{"num_attention_heads": 5, "hidden_act": "tanh_gelu", "norm_place": "pre", "attn_scale": 0.125, "bias": "qkv", "parallel_block": true, "init_std_up": 0.0328, "decay_fraction": 1.0, "decay_shape": "exp", "max_steps": 10561}
MLP neurons of a small language model. Each row is named by its layer, matrix (down: output weights) and neuron, and shows model dimensions 554-617. Each number is 50 + 12 x the weight over its row's rms, rounded and kept within 0 to 99.
A block is one neuron, or neurons of one layer that tend to fire together. After each block is what it responds to, as a language model described it from the Wikipedia text at the highest values.

L8.down1160:58 45 59 32 56 64 58 54 48 23 56 40 27 46 57 65 48 40 44 57 41 42 36 90 41 50 48 50 65 29 53 55 60 48 50 88 23 69 42 51 55 68 54 52 64 56 55 64 60 52 54 39 59 57 72 61 58 56 41 50 52 40 33 38
Description: Clause-boundary after completed phrase

L9.down67:55 69 41 72 60 67 45 51 52 50 48 53 56 55 45 48 36 61 51 49 77 63 60 46 55 26 48 52 44 37 47 62 60 65 52 54 65 56 60 50 42 60 43 56 33 46 60 69 74 56 53 62 35 48 56 53 70 58 59 59 45 56 50 65
L9.down83:36 44 47 46 74 46 53 48 60 60 59 44 73 60 56 46 64 57 42 74 33 66 61 55 60 55 25 69 60 43 46 46 47 50 33 30 36 45 62 35 47 67 42 36 62 78 41 52 50 58 71 61 49 72 57 43 41 20 56 56 47 68 65 35
L9.down235:53 47 55 39 46 39 61 69 62 36 84 48 28 70 47 72 41 51 77 69 34 59 34 45 58 33 48 73 59 66 40 47 62 52 40 42 46 49 39 32 72 47 48 60 75 56 56 43 72 44 42 42 48 43 45 33 24 65 65 43 50 71 31 70
L9.down250:45 52 45 45 48 68 29 25 36 40 56 63 59 63 52 55 50 64 42 67 50 46 58 52 59 50 54 59 73 46 44 41 48 31 58 46 41 56 50 53 67 09 34 37 52 39 30 33 50 43 59 61 49 41 69 41 54 68 44 40 36 45 62 66
L9.down262:47 46 41 69 27 41 51 61 61 35 50 57 63 48 28 60 46 56 39 71 41 60 60 70 31 46 59 48 43 64 51 47 38 29 45 35 57 39 63 39 52 51 52 54 55 47 53 39 48 36 15 75 61 30 40 44 48 70 58 40 51 47 50 66
L9.down862:46 35 60 49 35 40 42 52 53 37 55 48 49 27 49 43 37 35 59 45 57 46 42 95 49 56 46 57 62 37 53 55 68 46 47 45 47 32 59 52 47 67 58 66 44 26 37 49 52 40 34 62 59 49 50 44 59 44 58 56 43 44 54 54
L9.down906:21 56 40 47 45 61 34 49 71 53 56 60 29 42 46 63 64 41 64 49 56 67 47 56 54 48 53 40 54 26 52 21 39 39 37 53 53 46 53 63 21 45 39 46 44 49 38 58 57 39 48 62 33 68 48 61 39 39 54 54 36 31 65 55
L9.down912:61 26 56 57 37 60 46 51 64 55 59 42 67 56 49 64 35 44 69 57 50 69 54 62 60 51 88 52 42 35 32 46 54 49 40 43 42 59 39 34 26 60 23 55 30 42 49 52 48 36 59 50 52 23 56 44 42 64 76 39 50 46 51 44
L9.down1226:66 70 57 41 27 52 41 68 35 51 33 25 52 40 42 64 39 57 49 47 44 82 71 57 42 37 55 57 63 47 42 67 50 50 35 43 47 15 53 67 34 47 54 43 71 27 60 49 49 38 41 53 56 45 58 40 69 55 50 69 54 48 45 46
L9.down1254:77 36 66 64 59 58 70 57 49 56 45 72 58 35 37 45 36 76 41 32 59 63 40 34 45 80 55 44 62 33 56 50 48 50 36 44 23 72 40 61 54 35 62 64 60 62 68 46 34 39 34 51 30 37 51 52 50 41 50 65 70 37 57 31
L9.down1258:44 51 59 43 72 57 31 78 53 35 61 45 65 63 59 51 44 35 53 30 41 57 29 50 44 44 50 65 53 48 45 53 44 73 60 34 59 35 33 52 43 30 54 75 70 49 20 48 43 69 76 56 64 38 42 43 55 45 69 51 47 46 62 37
L9.down1380:52 48 60 44 49 40 42 49 67 50 74 51 57 50 58 64 36 32 38 44 53 42 38 72 41 51 58 49 58 37 53 48 44 60 56 58 36 47 59 42 53 63 61 48 42 48 40 57 58 52 61 61 73 31 39 52 66 53 47 61 54 45 54 70
L9.down1413:66 49 41 50 43 54 37 28 64 64 61 63 69 47 41 56 38 40 49 36 42 43 48 70 68 41 54 36 52 63 42 59 24 66 66 37 60 45 30 54 37 52 52 61 45 27 74 31 52 71 32 25 44 59 45 44 59 54 29 57 50 54 44 35
L9.down2058:34 50 80 55 55 56 67 38 61 47 56 53 48 60 72 55 51 50 59 25 69 53 45 69 29 50 64 45 72 53 48 27 51 65 46 40 67 57 48 44 56 64 55 61 38 30 30 51 39 45 58 49 34 43 39 49 46 54 46 38 49 56 69 51
L9.down2168:65 61 49 46 28 36 58 53 40 37 25 57 42 64 51 42 59 41 59 38 59 55 37 71 54 37 36 68 61 46 39 41 34 40 51 77 60 50 61 55 41 64 51 30 39 60 48 41 52 63 42 47 41 63 58 59 54 63 28 51 62 46 55 78
L9.down2176:46 42 47 63 56 49 61 46 59 66 52 32 51 60 50 38 50 45 42 19 55 69 47 34 43 32 56 55 47 55 33 53 69 44 44 42 62 38 54 57 45 55 36 52 56 64 49 56 42 49 49 65 46 54 59 47 63 57 43 64 73 68 56 55
Description: Clause-ending comma

L12.down77:48 48 46 44 62 67 77 49 53 34 74 26 43 51 38 52 50 50 35 28 43 56 72 39 47 57 45 60 51 53 40 56 58 62 60 59 36 60 38 47 44 60 54 47 48 54 51 82 55 54 27 26 33 55 30 44 42 50 37 40 52 48 48 48
L12.down1732:33 49 60 55 43 48 47 47 45 46 52 40 55 54 38 68 37 44 49 18 43 54 48 58 52 41 42 61 62 54 46 46 43 60 47 65 75 44 51 44 60 46 64 46 45 69 74 51 64 55 59 37 38 49 47 40 37 54 39 56 64 71 43 55
L12.down2396:39 42 46 57 55 57 61 58 66 60 51 42 59 46 48 56 48 56 52 49 35 65 62 69 69 51 52 76 51 57 41 61 56 43 36 59 55 42 60 55 56 55 58 44 59 59 47 41 42 45 25 47 47 57 40 53 38 65 53 50 44 32 27 49
L12.down2435:59 52 62 54 44 67 67 25 53 62 51 43 57 63 46 54 51 38 60 17 46 76 42 56 45 35 47 48 61 43 54 61 53 62 44 61 64 46 50 42 57 50 31 70 62 50 49 49 64 52 54 58 50 53 40 49 20 39 54 54 42 39 46 14
Description: Leading digits of numbers

L12.down154:67 44 56 53 44 43 56 52 71 61 40 67 45 31 56 54 49 70 51 71 45 34 26 51 61 68 53 56 60 52 44 44 46 33 44 70 27 56 61 52 66 47 44 48 36 62 31 53 53 55 53 45 42 38 60 44 46 45 32 46 46 74 63 66
L12.down162:53 45 36 56 44 39 39 38 47 59 61 57 62 46 46 38 65 33 47 81 63 52 55 25 56 50 19 40 42 47 53 54 58 61 51 49 43 48 56 71 65 59 50 45 58 53 43 64 57 62 50 36 36 66 44 51 44 57 48 58 49 57 40 54
L12.down1425:29 48 48 54 30 65 41 65 58 56 44 52 51 66 59 66 53 60 57 20 55 51 75 43 73 54 50 50 56 45 28 47 56 47 69 72 44 36 30 58 39 52 55 65 42 47 52 59 58 52 72 51 55 54 55 49 26 63 51 28 27 46 50 23
L12.down2334:68 44 57 46 62 78 55 47 55 33 70 53 68 33 53 59 47 57 38 48 57 41 72 63 62 57 57 64 32 49 60 53 66 54 51 32 70 53 53 54 64 39 58 63 57 60 42 65 59 46 71 50 46 72 50 33 55 58 74 47 20 41 52 35
Description: Clause-closing commas

L8.down2149:56 49 45 49 69 54 50 54 39 58 70 54 50 25 55 49 38 70 32 50 66 61 47 62 60 63 31 51 34 56 60 70 47 41 41 45 48 53 51 35 36 51 37 36 51 76 49 59 71 38 43 64 72 47 44 53 51 58 36 54 31 71 45 35
Description: Location and placement words

L12.down40:68 50 55 45 46 66 46 48 55 38 49 75 37 67 53 48 52 66 59 35 41 31 54 49 37 41 54 36 45 44 65 33 50 57 51 51 62 35 30 60 17 56 35 43 49 53 58 55 73 48 17 49 47 38 45 47 40 34 53 52 29 51 53 55
L12.down156:42 72 34 42 43 43 45 53 61 51 61 52 54 37 48 38 45 66 23 49 64 63 32 60 58 28 48 42 70 50 47 59 55 62 39 56 46 52 82 40 64 25 55 38 55 62 57 58 39 62 59 44 50 56 60 41 51 37 43 64 49 30 52 43
L12.down517:71 34 43 66 39 38 67 57 44 49 47 37 51 48 70 55 59 47 60 46 39 49 49 57 53 45 28 47 35 66 51 31 46 54 24 44 60 61 61 64 73 37 54 52 52 53 29 51 54 77 34 71 54 58 45 52 72 53 49 66 54 48 39 62
L12.down1441:49 49 12 53 45 36 41 31 28 36 52 43 52 42 42 44 35 56 44 56 64 37 80 44 36 45 47 47 47 76 49 37 56 28 52 27 44 58 30 48 52 38 50 41 33 56 27 49 51 30 44 90 60 60 37 52 44 36 21 63 41 47 50 37
Description: Infobox and table field labels

L12.down623:52 58 58 41 36 51 36 43 28 55 49 44 54 55 57 46 58 50 59 56 32 33 49 42 45 66 37 63 57 53 46 33 61 51 51 45 61 45 61 49 63 63 68 62 59 44 58 48 49 41 28 58 42 32 73 34 39 47 60 40 39 58 71 26
L12.down1129:54 48 53 40 47 57 52 54 35 68 35 62 32 40 39 40 50 57 41 48 70 61 59 40 41 34 61 30 49 40 70 38 61 52 52 55 48 65 51 43 53 32 44 69 57 43 63 52 45 43 47 47 54 57 40 44 46 27 47 52 46 60 52 62
L12.down1504:60 56 36 45 66 24 55 62 53 65 48 39 33 48 34 56 37 52 51 52 49 57 49 41 72 42 55 40 50 44 49 52 47 73 63 48 61 55 38 39 16 29 43 40 78 43 64 52 48 47 41 62 69 40 53 44 45 50 53 60 58 28 59 32
L12.down1597:54 46 89 38 50 29 36 52 43 40 59 58 51 57 63 54 57 47 50 50 63 33 43 52 39 34 54 52 60 40 42 44 59 38 58 41 48 58 54 51 67 46 29 36 53 52 48 44 35 44 54 46 36 40 44 38 22 43 57 31 53 61 68 38
Description: Start of date numbers

L9.down114:53 45 48 62 61 36 68 55 30 59 21 30 59 29 65 61 45 54 48 63 49 76 40 45 55 27 40 53 49 47 46 40 55 52 39 43 67 32 55 46 63 35 46 39 70 79 46 83 70 55 64 54 53 47 53 39 71 43 62 38 45 48 49 52
L9.down116:49 50 51 67 41 53 37 30 57 21 61 59 42 66 45 55 51 60 48 35 69 50 56 46 46 40 47 73 36 44 63 59 47 47 54 50 59 63 39 67 28 53 57 66 43 48 49 37 64 56 41 57 36 57 56 60 63 44 56 34 36 51 74 38
L9.down259:37 60 63 87 51 51 53 36 37 77 53 45 46 28 58 58 43 74 70 52 40 53 48 61 31 32 29 38 40 48 73 56 62 33 74 27 45 35 46 50 60 40 44 62 32 55 28 43 48 61 46 66 28 47 44 65 47 67 62 56 58 41 46 36
L9.down294:62 50 53 51 62 58 62 32 58 32 39 45 33 37 48 33 48 51 40 60 42 59 44 55 35 45 61 59 46 49 47 52 55 48 38 24 67 58 30 41 52 29 67 35 58 56 51 52 41 57 38 50 55 50 26 52 46 55 48 48 45 50 39 64
L9.down541:55 54 59 59 29 46 58 74 48 50 54 45 44 48 61 33 37 57 48 65 46 61 45 42 38 52 28 72 45 52 60 36 63 51 46 48 38 51 12 61 41 57 46 76 52 53 66 49 56 24 36 35 48 53 55 57 32 39 40 21 51 43 38 70
L9.down837:62 46 62 56 32 57 44 52 47 42 39 32 26 58 51 57 42 61 53 37 52 26 51 65 38 40 54 68 48 51 51 37 37 43 48 31 57 44 49 34 56 43 58 60 58 49 52 45 66 49 41 41 46 26 51 33 61 60 29 44 45 68 64 62
L9.down1037:62 56 37 70 36 67 62 58 51 64 50 59 66 57 66 43 48 44 45 49 66 50 35 60 40 33 60 78 55 47 52 53 53 43 55 60 51 54 50 62 40 55 58 48 36 35 66 41 43 57 38 60 52 63 32 26 64 28 48 49 52 33 64 62
L9.down1507:69 54 41 38 47 54 57 37 56 39 59 58 27 63 54 51 26 38 50 43 61 53 56 37 44 55 65 37 75 51 51 53 42 59 68 36 56 39 60 53 60 54 53 54 40 41 61 39 39 31 72 45 61 63 72 45 36 56 38 68 43 41 51 60
L9.down1584:42 56 58 65 47 50 45 50 53 54 47 30 40 45 67 37 71 57 51 62 61 73 51 53 41 59 63 58 56 60 75 65 39 42 22 61 50 40 30 34 45 31 70 52 65 45 55 22 55 52 45 48 67 51 36 48 54 59 37 61 76 41 58 35
L9.down1737:47 46 54 45 46 31 45 53 53 55 47 34 32 62 54 55 36 53 48 72 68 81 38 23 56 40 77 39 46 56 51 62 50 27 44 31 46 46 37 38 63 62 57 60 51 33 32 55 45 50 48 46 35 51 56 57 41 56 48 46 34 56 16 38
L9.down1983:54 55 47 65 45 45 36 48 51 18 50 43 50 67 46 45 62 52 53 39 37 41 67 62 43 47 55 56 57 45 33 64 43 46 55 41 46 52 62 48 53 73 36 55 39 48 52 47 47 47 60 52 56 47 42 63 46 64 63 51 58 61 75 39
L9.down2090:46 21 37 45 33 51 49 32 43 38 47 34 36 40 47 39 56 56 34 50 53 42 50 57 56 45 66 38 47 26 55 50 46 44 60 36 40 55 43 56 45 49 35 65 51 42 53 48 27 41 48 48 56 43 53 63 49 49 39 78 61 44 59 67
L9.down2258:73 47 57 45 47 55 65 65 55 53 87 43 44 52 59 51 42 39 59 65 49 40 45 51 45 44 60 50 38 61 58 67 54 49 40 54 53 36 57 59 55 48 53 56 51 66 42 49 62 26 41 16 48 48 65 61 61 47 57 49 59 62 52 45
L9.down2314:29 49 58 36 43 41 24 35 57 31 62 48 68 37 46 40 56 52 16 49 56 61 45 67 37 50 46 50 49 42 62 56 53 53 60 59 77 58 54 40 45 50 49 44 39 61 38 54 43 66 57 56 29 48 19 22 58 50 50 40 54 23 50 61
L9.down2320:49 51 46 55 37 48 48 33 49 56 36 57 48 47 64 68 67 57 46 51 40 33 62 53 40 37 64 55 56 33 58 64 45 57 56 30 50 41 60 28 66 43 46 58 52 33 69 62 66 58 45 55 55 56 74 72 59 49 43 65 69 26 68 54
L9.down2370:40 58 58 48 36 51 56 57 60 43 60 37 49 48 57 43 43 47 37 45 57 70 49 49 49 28 23 69 31 33 36 38 49 38 66 56 41 53 52 27 56 47 52 39 57 67 67 30 62 62 48 46 37 45 49 34 47 33 37 62 60 50 51 45
Description: Field-label names in infoboxes

L8.down1972:71 46 75 61 49 42 68 65 67 63 61 41 10 49 56 59 46 48 35 52 45 32 45 51 49 52 46 32 51 47 53 48 45 51 46 43 50 51 46 51 30 77 43 42 54 71 45 57 75 56 51 57 49 82 35 56 47 60 41 43 69 54 47 57
Description: Digits inside numbers

L9.down109:40 63 33 31 28 43 59 80 71 35 60 58 56 52 23 60 66 25 54 46 46 34 47 59 43 48 67 39 58 37 67 54 57 46 67 35 53 70 61 70 55 38 47 48 52 47 45 41 57 58 56 65 56 66 60 36 54 46 61 35 54 45 45 62
L9.down267:43 67 57 45 61 67 38 56 60 77 56 62 33 47 59 79 41 50 54 35 54 29 53 26 51 45 54 22 60 57 38 58 30 51 59 46 48 21 52 49 45 33 63 48 47 45 40 43 46 52 62 25 43 62 26 45 54 50 46 46 69 62 57 50
L9.down333:33 30 46 59 55 42 54 68 38 43 58 64 68 71 50 33 36 61 44 34 57 35 48 68 22 34 49 37 24 59 61 25 59 52 57 56 52 61 34 60 39 48 40 44 46 54 75 71 66 49 58 59 51 51 32 49 48 37 53 56 52 46 65 52
L9.down420:61 45 48 34 58 64 39 51 38 40 28 48 33 35 33 43 40 80 40 47 71 57 41 63 43 37 58 59 49 47 61 58 63 48 59 59 38 43 46 75 40 61 33 60 50 49 50 40 36 53 50 63 48 43 53 70 44 66 37 61 41 58 33 41
L9.down456:46 56 32 64 55 56 49 62 56 47 65 49 58 59 38 54 40 49 48 54 49 57 55 56 38 40 49 44 43 50 43 57 55 46 49 51 43 38 36 57 53 32 52 37 49 21 34 64 45 39 50 35 44 46 41 59 65 66 65 45 29 34 37 58
L9.down831:46 70 48 32 53 51 23 67 54 27 41 42 58 41 38 51 62 39 62 32 62 57 63 51 43 31 44 52 60 40 56 78 50 56 33 55 64 68 29 63 32 38 49 31 69 38 37 53 56 45 34 70 41 64 43 42 43 62 27 43 49 56 63 37
L9.down908:54 35 53 57 34 43 46 35 59 42 44 58 44 36 56 61 47 63 43 32 44 46 54 53 33 27 56 49 33 45 67 73 53 46 50 54 87 25 44 49 77 38 42 24 55 74 51 55 48 68 44 30 35 53 16 59 27 63 52 61 61 66 48 53
L9.down1122:77 38 45 71 69 54 52 68 44 48 59 42 51 45 52 71 51 46 61 67 30 79 63 44 41 42 50 42 32 59 65 52 58 28 41 42 45 50 51 46 45 59 65 67 48 28 41 47 56 42 35 62 23 69 45 26 22 49 40 50 52 42 48 40
L9.down1243:51 43 58 18 71 35 66 70 39 45 51 56 39 56 44 58 51 47 72 42 52 46 71 62 50 34 28 40 52 38 39 47 62 53 38 67 53 66 53 41 55 36 44 74 53 46 60 54 45 48 47 47 46 24 50 26 29 43 52 45 53 53 41 37
L9.down1265:58 46 43 71 52 45 45 51 31 72 63 63 80 24 47 48 45 28 70 35 47 51 45 58 77 36 57 55 39 33 58 43 42 37 44 46 65 40 43 65 40 51 27 43 32 61 61 60 43 45 41 43 50 41 41 25 52 29 59 31 33 39 42 74
L9.down1539:45 43 40 60 54 41 58 55 37 58 43 35 60 61 28 45 46 28 43 65 49 56 51 27 55 52 37 59 56 60 58 67 60 53 49 77 51 58 53 51 50 48 50 76 25 52 44 37 64 55 55 61 65 63 58 45 59 47 44 50 18 73 65 46
L9.down1585:67 57 47 42 26 58 58 40 47 88 65 49 45 42 51 53 42 32 38 55 60 62 70 64 73 53 47 59 62 63 43 51 63 34 47 61 72 46 61 43 57 48 52 65 51 40 68 31 52 51 82 31 63 57 31 48 49 47 29 53 43 65 35 51
L9.down1760:41 57 39 58 63 71 56 55 32 57 58 60 58 58 25 58 64 35 54 43 44 34 38 56 52 25 34 51 51 53 49 42 76 61 57 36 52 35 57 33 38 63 23 74 41 63 58 31 59 53 57 64 49 62 53 53 46 43 51 60 38 66 57 45
L9.down1875:51 39 62 66 50 60 56 42 59 40 35 53 58 58 49 55 45 70 51 43 34 24 34 67 53 62 61 67 50 64 52 64 34 56 53 24 60 65 53 38 33 61 43 54 41 38 52 53 62 61 53 63 80 59 57 39 44 54 35 38 48 48 41 42
L9.down2219:70 46 73 39 62 56 49 37 49 56 35 55 47 50 34 60 61 54 46 40 79 52 49 53 40 54 63 72 38 46 55 55 72 48 61 70 67 24 56 76 66 56 30 52 44 53 47 50 45 53 47 63 57 50 57 38 41 48 48 41 72 37 76 44
L9.down2343:58 48 56 46 69 44 63 56 60 60 40 63 57 66 33 59 55 31 51 73 35 46 64 82 70 59 63 56 46 58 39 37 54 36 61 47 46 44 40 51 32 72 29 65 73 38 39 41 41 32 52 47 79 62 62 44 43 57 65 51 56 45 54 52
Description: Digits inside large numbers

L8.down1458:40 50 39 58 46 72 44 45 61 75 49 74 60 59 36 56 62 68 54 32 51 62 44 39 41 29 54 74 44 55 56 73 67 38 51 50 50 35 61 64 55 64 29 46 57 34 51 55 57 49 45 33 21 74 29 47 68 39 29 53 65 57 60 56
Description: Infobox and table field labels